Part of a small language model's weights.
Size: width 384, 3 heads of 128.
Training: a variant of Muon for these matrices, 721M tokens, 5502 steps.
MLP neurons of a small language model. Each row is named by its layer, matrix (down: output weights) and neuron, and shows model dimensions 0-127. Each number is 500 + 25 x the weight over its row's rms, rounded and kept within 0 to 999. Numbers have three digits each. A neuron's up and down rows have the sign that makes its largest values positive.
A block is one neuron, or neurons of one layer that tend to fire together. Before each block is what it responds to, as a language model described it from the Wikipedia text at the highest values.

Before upcoming place names. Final pieces of verbs, prepositions or closing brackets right before a place or territory is named, e.g. invad|ed Hungary, occupi|ed Borisov, near Kilmichael, (aged 60) Vancouver.
L10.down144:562494525512558545556554517510471521522532481487490491511467515482502505517500525514504493508495474493499482531472470488499512451527504518530454500524515516500495506497511524488492491510501528505486474560505499497477543521495537441442497506550484488474461490526514470543476506546471507529518480510489496493523463489464503477462492525449493478508476454527501498544501519470494503498532
L10.down198:519508534512477501497518486511508482540483513494554489521491530503492557499524522466498525526514484524536467483458519481472516500477463496491458501494551489494455475537495473498517539522458485463506494503508475487476496489504513490533513505517531479501486508533508486508512478498508514514516488518520514545451496520536518488488476539437520479503441509536509494516487486519483476480545
L10.down211:484481519492524514504503483513484528521483486510538463476491516521476480554468520539515516500475518500427478482494529498493487496482535490456567484502498496510489464535474509535530517478509530479490495512469487532515483530456468495451517518537478474519503481522457498466511482520481505525500487518477494482487511479516567470487507447483498535483499537473533490495496526544539490472521
L10.down434:504530529447471561537461491516533518486472488498507543494513502486511538542486467536565497477469472529516489515482453498479468523483505507516525470484540509508489476479515508505494481524468525443503500492463480535446529474496487532470495503520503535499496529475559483462512517497496498506456488526505475543504508510502500516515489535519451528479497471503525467532506494554503521503529
L10.down489:463515518510485476480478531511465470476495508491484513508451503498483553490497510505554489443512463461474539491488479479474474524471529512488515503529511484506495498501481493504525459436490476489495444514516489502520521521503528448511515493500508510552443480503548512488487492484508509517489517491472504505521507507479526492546568522460505496538497540464529499490528447498532507496516
L10.down636:542494504528493519451492470425491520461455538552483530541488460486545520518486462483495487505505502500471547494497536495512507499509456521513480518511480532480495563513503521543536515464483491530514495544474478477519483524539461512520487514552522521517492503514489479517530458493498474479468514462505502518505497519494473526515517503527538531500537512515503500507538543484499485522499
L10.down916:466497453476492497492455503493508550455491563489510452484495513505503494445514484516538546499529489517520523556511508517518457495466483553504500509463504500465497507475480489489534487499522530499510565534460533517471507530473519521475525501517479464509482477491507524493512537507501487470504493513492524497497522463547553469502491465474518465504497525493544507517531487496529502479487
L10.down939:493525527496504489490495502485507536497482474463532489518467535502465492506520491511524511503464495493541511531528446493493513484517469481486493484495520484517505489442501516475517522470515523455464501479456518452494523517459527486484496474534491539486482528523450486491536515534475521492454476529489518520527510494494505497467488495526503530493527501490506507512501497515497508486483

Place-name final pieces. Final word-piece that completes a city or region name, often before a comma or table bar, e.g. Peters-burg, Memphi-s, Nash-ville, Chica-go.
L12.down164:552492510528495521486460471507490514456541512499537471497493479481488510523520514475504502497493497514522486499510495474519500496531477482505485515507497488532476507518540471515543462490479517521504484510501476529502490519509499525501534466522485515467491507520480492527516522496501481498477514493496507549544481527521496461535462457486501481464507510529525480484474448501482456489485
L12.down918:518493513527524550519499521483510484540472518483479487530486516471474485502505484537490497524521465467516509509521503514510519481487493490523493470513505527529514478530556498535489490453478488485489494516522509481534472500442493484467453511509513522489504511529507475506493523529499488533514521553533484456545474494516509472484452479536511470461485484469506492506544517490494464495521

Place-name final pieces. Final word piece completing a multi-token place name (states, countries, cities), such as Minneso-ta, Ugan-da, Queens-land, Los Ange-les.
L10.down63:502521496518467487482508525496496511522464519489482501477536493544498521507521490470490479479536522461501536516538449465505513512475490497482482549485494488537463516489525522509505516484455531480540499497510533450505483514491486489522495514527514537474487498503495472511496487556492495460434492463524488510479476460469471507568507522509532481490483475520486473487463485467520458481490
L10.down367:507526496528496531479522441534523499478507485488534478508475523504462549549473459520476458507495468523504463491535488510480499483478523483467504534541476470509466459506505496494515511485457502457580467547471451475515457486444503461503480511505500497507527507486499512442464522501494495526455501483526485527531446481481498495553487509511505499543505453436514486537544530521510490557526
L10.down511:528567515491437505518487497512541541517519542500505499499494486533510552546460502523521491490497489504538480511546475486484492489500544493528514476510489522455493521493499521523500560466534507539482470507514467481480473488510516474501502524515475480566494501543435500483532503553501453523491497472516487531512462493511481488557441534486518539576467462465547474528531526476504538494486
L10.down709:540475477511529476509519497500478523495516472463523492510496520517480504479505498495481510486510500520476506470512493509525514466511493521542496493459488464528519471481505557499485500446455535503479528540499429459577478507446489512551484500508525515514514477484518478502467508490549482504511518454503484490534455533530447490497492520525519485472526485498511493496560547501511495507498
L10.down830:474531513540503539500450474546483483482502496465519452506495502494540552497475493498539485497504483529485507498488511505493471490513481503519532500524511481536506515509559488519521502501460488527529468510492485507520515502504489512499492460536533513525508500489514532552541513507495499485469489507505454564493498518509517469527492457483488497454464491510527487547474507470477518490504
L10.down837:490514520488515536514483457527462528484528467479509423535493516483482488464507479536510496511526479500488459499553506475486496499469480530508470518501494493514551545537534512505518491473487528483488485550533490461542487474475507554513503483505469534476470501485466466507499506519460477472493545519523478477505489477524489522491486487529534503460479485477515487500497451521497461536517
L10.down913:487514508487480480490472517484555549525465472480470467481519470533456509501482484524520518477524501487470515499544496492500484453456459487509494456561521462547488511453556469491527501498469493426468476507523475540530495459461501527502543470513469557550512502523503503506508515542498535542499522551497478508463491495493465494539504502487514531499487489520541495536558510500519501488531
L10.down937:484491491487474517491487506524494561547509495520474508532498507504547491548506487508491416518483460486519494531501514503496465470488509508506497551527541532511498550485544474521537495463436490482496500493503507527505492460442538526477528456478497502464483492513471537518507522531496550521499523532493534535513507481504489512465505534513439517501527472490491472522526517514502511496487

Venue/media noun endings. Final word-piece completing nouns for performance venues and media, such as studi-o, theat-re, tele-vision, st-age, radi-o, festiv-al.
L10.down8:500528500518452470471543500496488479452493491496469497518494495496538493429518473511516525486478463486459518485505505521488539528484560475473531535497490458499477484459479516469469536496467482530476539513511568452480477530524480480483472478522444479513492543482476490501518504492476462475527479473509507500496487491522526525493517457485482511494482474506484497520497496517509471534485
L10.down59:515471563481513503479518492530541513458523484494514497485480473543457485505508484535470484484492504467453513518493506570487505473510457492540502469516496496488491464489504530521488478457492508503512483483522549498480480538484495492534482495505538493506529543489437486504486482457530486460490502499517470492467545488461480495432517541496487538493508507489458485479485497497485498527520
L10.down188:464503478482500456512516499476527480495522498528515511511491512536490486518510498483479498466498498463518505470530530462482516490539499499530457485486456472456493509502516555535474524520506512472464481539532504445517468506472502481466518495435485507479520473505522489500488572491514469493484456515531496505534454459499460530518516464541504470492533488487482512545519453494460498494514
L10.down380:484425516496460505461518526480548539472533477510490492501526476468539496483462526535499489521533495481494515438494484470563455534478510533540507540489490482484511502484533540489504500510543478493460528510505511474496490468502464555490500481539484467469493506512498502496504442490472493478505494482454491469482489503494509524446528515525463538489490511500540517536474537467505516563505
L10.down478:488490505453483501512506486464507504504530505439512496499442504523463494478504508526454500508539486514464509520491479577526500489504539514476468522552515512503493489512498515477495464491514503472477485539528513499495476511477468527494492507472523495491483498521484477461488475500460471505480483504536492433542495514480503485453499508548486492476498480490511521532539499456512481492475
L10.down563:508507474513473519508506512487472498474556523546537451481476468519504466504508480501452483510527456470460530504509478504451462440491519488494470543489492476433507494518474467473506460446470486481484500537495500496511470492511473515475503496500510535466515519479532506504487506473469465509502510491519485510489447461452527461490522471543496480471466471524491485530499505512486493517534
L10.down859:534465488493426545467532524509519523482526476506493531556506540448519505511526505507511544499536500582484486501491491506496485512482478513480529467488472459525482472481499508491469494448523479514552500487493482487508491495505487487481526482517499469474569494506477487511489495481503487504513508458517533495494495496461520489479523470549449485554533442494498480524486476495470500473484
L10.down862:475491498533494472496529503494532509490534474527491480461513488510525490483494518535514521544508462505481483459545489472446524489468492470477489531474504498531513479476524493506471472426473488477493507531503500479500493500525505498478513510548470508480522532503516516462520486515523479460506503507518459482509503484502476540484505509541493524489492470480532490480474475523498469492525

Institution noun endings. Final word pieces that complete nouns for institutions, offices and places, such as the -ty of university, the -il of council, the -ry of ministry, and the -man of chairman.
L9.down22:485504466489513498458493484511556510485514463509507487514521499535513477536497517552466468489548471473495472480496483527502510496534491486512465473520486486479480491531472459507516525496522479509489476466499530472505492525501548493481553444478493517541496499532491502535512487526501538472477499486501484474507507542490536491522559477550496431524534445525502496525479487494493482491536
L9.down253:481465495487518471487491518501536533484582505499525512434489503531459475510511463507502527456492491516493462519514491530495522482438532455513464499509502510510483482506486441479472522501454515510474521459489514528495476506513534522469518513472506517503549504518467461495524495523515501512479479533507482495524537472515525540495504471540499499468481465513507459521512463511476494533509
L9.down365:479476474470481496506512537485521537462538511512543498502519506510476475544520480542480492489519480524483482491478491486478527474467497536532491516491507538492510481481468503485520471506487485507508487472499487493532506511489513531482517516498475505485479527492529512500482488513527503491501540513500489475484504492419499474527470491519493469481508439522515508514454475529515459481535
L9.down601:502451519499519481505520533513467533525523506507569495517505514500548516547473478479478451445510516483493483498534525515532495512537486546485485441520520535518481514479494545487488490495521526516459492473478481505495503513509452514492508529516478460521508451505430513535509498481510522513495500492504474508545478464498486500521486523500490467510540482472498437479495497506500528521478

Place-name final pieces. Final word-piece that completes a proper name split into tokens, mostly US states and cities, as in Carol-ina, Pennsylvan-ia, Massachusett-s.
L9.down380:475534513472479502489496459474510527531481467497468454497499443538462516495480476533492487524509477495464529454493492491454516471505446483513466467517495486520506505462506534514523517466466526442518489514516459503514495454432462484495505508468470518517508485485459490516465510531502505464459529515529496531499494494541472521549523491549523503487486491520516464539537485516512436514515
L9.down450:528537504467472466497472486527499483527519482544519489463522466501521470485519516525484509521531513490490496501546457504490488489478450545494481464531479498496523510521529537477491517499539529488489480504458473519509489504460458520496540478508527495528447479500497508509474504516483501457487518513535492474504496501551447489517499490509516485506473455462506494509506522479501495534536
L9.down706:527480469501506526484476485543513526506539504496445540509482460514462472498485506453542485497498495490493468540494490517483483455507475482492510461473535482494516539525467531477464461503544504495528518558464508448473445493529492477544482481571462482490516501494501498474529518513497495530479509489559511499482513498492549528527527485520517542480481517431491446483545494498498492508470
L9.down780:512517503489529525530454529536500516499506527497528491485495460477508542475531484495471473472470515494485501491497496537474553496502482511511480464499495461510489461478512452520527519498501468477535452537460492483458483488492477493514514488455491505562502406531484506491472533507531502500478502460528479479507483475504453513492490513512505518523521457465521506526555488500486482528494

Before a place name. Tokens right before an upcoming place or venue name: table pipes before a stadium, near/along/at, dates before a birthplace, e.g., "(aged 31–32) Stinking Springs".
L9.down148:509494548543508524446508521471505495487496480502497520480516508498556506532450528476468521522510521457472498519519523500474501525481542452495505489515527489494524494524479471512501520428513539471454534477474489543492540512481513516501472525527518472492516490500448497450483451465481494502525486512489474512458484525443493504518481501466487470508530512493523470507505510469549530503492
L9.down281:529482490519481494521482486487484500475503523548473473521478501516495484491504539489505465484509470513479508521470499462499514511474556480474523516513451490481506500543502515530476493491480479506580500473528499470456475530438468518515573518508487462475482471476477492438508498479521509516500479483466474482498479520481484523495549506466486492522510481527564506546489502477504514522493
L9.down325:445476500514535479500477546486556496516512519516464493523500447473476483500506495491494477525493512519501522528483454468472504484480553538509483508482508451485430454501479542514551473531508488497578513500546524499483442462517489519491503505491474480494522497485477482489458482512491504475530501515501507499512504510504471535512518478537486474506515491524462495486449498535469460500468
L9.down579:507536497531486521506451498467515443497504528478496473488504491507526488466473551527487500505521522541490470476516508489541476467493517481534507475518471524507493510538543455494546505460507462461474525483459514502552489475509474495528453471494444489448482510512453481478521530502489517512482466471500477525517515522507494540572480512516531513526548534512529472481508486506498498515550